{
  "num_hidden_layers": 14,
  "hidden_size": 320,
  "num_attention_heads": 10,
  "num_key_value_heads": 10,
  "head_dim": 32,
  "intermediate_size": 1920,
  "vocab_size": 16384,
  "hidden_act": "tanh_gelu",
  "norm": "layernorm",
  "norm_place": "pre",
  "norm_eps": 1e-05,
  "positions": "learned",
  "qk_norm": false,
  "attn_scale": 0.177,
  "bias": "all",
  "tie_word_embeddings": true,
  "parallel_block": false,
  "init": "normal",
  "init_std_qkv": 0.0265,
  "init_std_o": 0.0265,
  "init_std_up": 0.0265,
  "init_std_down": 0.0265,
  "optimizer": "adamw",
  "learning_rate": 0.00106,
  "beta1": 0.95,
  "beta2": 0.99,
  "weight_decay": 0.28,
  "lr_head": 0.00853,
  "max_grad_norm": 1.0,
  "warmup_steps": 518,
  "schedule": "wsd",
  "decay_fraction": 0.946,
  "decay_shape": "linear",
  "final_lr_fraction": 0.05,
  "batch_tokens": 32768,
  "max_seq_len": 256,
  "doc_mask": true,
  "train_tokens": 308900000,
  "max_steps": 9427,
  "dataset": "wikipedia_en"
}
MLP neurons of a small language model. Each row is named by its layer, matrix (up: input weights) and neuron, and shows model dimensions 128-255. Each number is 50 + 12 x the weight over its row's rms, rounded and kept within 0 to 99.
After each neuron's rows, "fires in" lists the words (lower case) most often at its 100 highest values on Wikipedia text that the model never trained on.

L4.up777:39 61 53 42 57 66 35 48 24 33 58 36 49 47 53 41 54 56 52 50 44 29 65 43 66 40 46 43 57 40 44 50 52 21 40 53 50 24 63 60 54 38 43 56 54 59 53 30 52 30 33 46 40 45 45 59 61 60 45 56 65 35 52 46 54 36 65 41 59 45 32 42 50 45 59 77 60 46 67 45 28 54 50 43 52 49 46 45 41 45 65 73 70 51 47 82 63 49 37 59 65 54 50 49 49 56 32 58 72 53 47 53 44 59 52 54 46 57 54 41 42 77 31 47 45 60 44 57
fires in: "s", "her", "1960s", "1970s"

L11.up177:50 51 33 48 39 50 44 42 41 24 39 45 55 36 50 43 55 57 62 49 50 70 42 62 69 38 60 43 65 56 48 42 47 52 59 56 36 56 52 28 36 73 46 77 51 47 62 17 53 43 49 63 52 62 37 48 39 62 68 75 41 57 53 50 59 44 31 51 43 44 45 73 50 47 48 50 58 52 39 41 45 53 33 36 46 38 58 53 44 30 48 32 43 67 54 74 55 35 44 65 21 55 62 43 55 46 24 53 51 48 64 50 58 60 39 41 52 48 52 29 61 57 69 59 51 34 40 70
fires in: "has", "had", "have", "are", "of", "was"

L4.up132:54 25 42 34 57 25 63 25 36 38 49 50 50 59 54 53 64 58 52 31 43 44 72 44 68 37 48 40 55 67 62 48 51 52 22 55 68 43 51 57 29 50 42 41 41 35 43 52 58 34 71 45 36 42 50 49 52 54 37 52 39 38 59 40 59 59 58 47 66 68 51 61 44 43 60 56 62 30 50 43 66 40 32 69 75 38 43 32 60 46 27 53 52 47 33 51 49 44 44 27 53 61 50 41 45 59 44 64 61 53 51 58 39 58 42 47 51 59 40 45 58 51 62 36 45 59 51 66
fires in: "held", "has", "reached", "to", "as", "dst"

L4.up1238:41 42 58 37 74 30 67 36 42 47 50 45 30 50 59 57 68 48 51 54 49 60 55 41 75 35 37 40 61 35 45 70 54 48 39 50 57 64 54 63 39 51 46 49 40 24 41 38 65 39 76 30 22 42 54 56 65 60 36 27 32 35 62 67 51 63 34 40 52 54 39 65 36 55 27 52 49 25 54 48 62 51 27 51 72 53 43 71 65 41 53 42 72 49 42 45 54 62 50 31 45 58 42 38 47 49 42 40 48 51 60 54 50 48 39 71 49 46 58 44 50 48 61 60 30 45 47 43
fires in: "later", "also", "further", "gradually", "quickly", "eventually"

L4.up995:47 47 57 32 28 57 76 44 34 24 32 62 58 53 51 55 63 44 51 50 54 51 55 50 64 32 56 44 63 54 39 62 55 42 42 48 78 10 59 60 35 46 23 54 42 54 52 28 63 53 55 49 36 36 64 46 63 60 48 36 50 66 55 56 62 69 58 40 40 51 30 42 40 56 50 51 43 33 49 48 36 31 56 38 65 58 45 24 29 60 46 66 54 46 45 45 35 75 68 59 41 12 38 59 54 52 55 55 54 48 36 38 30 45 41 77 39 53 59 64 61 33 64 57 53 53 45 65
fires in: "and", "to", "or"

L11.up1281:52 40 47 44 40 37 51 42 58 62 65 53 44 64 62 31 51 59 50 32 42 61 50 52 33 52 68 54 41 33 74 35 38 61 18 50 52 58 53 63 45 57 62 27 58 49 50 53 46 42 56 61 42 54 46 56 32 66 41 69 45 39 52 36 59 37 44 48 44 60 45 37 47 34 46 54 85 14 44 51 52 68 55 50 62 43 40 61 58 62 69 41 59 47 52 52 61 57 65 54 38 46 63 33 67 45 37 42 45 41 57 50 37 70 66 58 58 66 79 58 57 71 28 44 30 53 58 57
fires in: "her", "s", "his", "him", "not"

L4.up887:45 50 28 56 53 24 47 58 24 46 49 43 46 57 75 55 65 55 53 56 20 43 50 65 48 59 61 51 50 57 37 75 54 52 38 46 49 55 44 42 34 45 59 46 41 45 62 41 50 65 56 49 67 59 50 48 48 62 58 54 42 46 32 67 48 52 68 50 50 50 68 54 48 22 43 44 57 53 35 47 36 48 44 39 54 40 45 67 53 45 59 59 57 53 32 54 55 65 43 62 63 44 45 64 36 43 32 62 62 35 57 60 65 59 54 45 51 60 52 51 67 56 16 90 25 59 48 70
fires in: "were", "was", "had", "who"

L8.up886:47 56 46 46 63 79 54 41 40 56 37 24 42 50 54 54 45 68 38 49 58 54 57 50 54 45 55 46 42 48 55 40 55 49 55 55 57 29 52 52 48 56 33 57 58 60 54 29 38 46 69 56 38 08 45 57 72 67 65 68 70 35 37 52 35 47 51 59 63 55 28 68 49 57 36 55 49 50 45 57 39 42 40 65 60 52 35 45 46 55 76 41 61 53 68 60 57 70 58 51 33 38 53 50 49 60 58 61 56 57 56 57 38 40 66 55 40 55 56 38 45 55 40 39 65 53 33 51
fires in: "with", "to", "from", "the", "through"

L4.up1084:30 57 28 44 40 52 54 51 37 34 12 46 38 55 50 54 65 38 47 62 23 42 53 50 70 37 54 33 73 71 46 48 49 32 40 34 61 60 59 52 47 49 33 44 51 54 49 43 59 53 60 54 65 50 53 50 70 71 52 47 35 29 48 58 50 62 33 51 62 63 54 48 47 60 58 55 52 49 27 52 52 38 50 42 56 65 36 65 44 55 60 52 65 54 42 48 53 31 57 34 44 44 45 48 64 50 33 55 55 51 50 46 42 35 43 65 49 67 60 38 61 33 36 54 54 57 48 59
fires in: "to"

L4.up661:40 35 58 52 51 56 49 52 40 47 67 41 48 52 34 63 58 44 46 62 49 47 35 51 69 50 52 52 41 53 58 72 40 41 61 78 70 62 58 48 35 62 56 58 47 40 65 53 67 58 65 31 22 65 58 62 57 54 55 49 63 59 29 69 33 63 33 56 49 28 52 56 59 51 53 65 51 34 65 35 44 49 47 22 61 62 59 47 44 32 45 52 47 39 42 42 46 68 60 55 37 41 19 64 79 47 48 43 56 34 47 51 49 47 28 46 58 61 69 53 47 56 59 50 45 58 28 44
fires in: "all", "number", "only"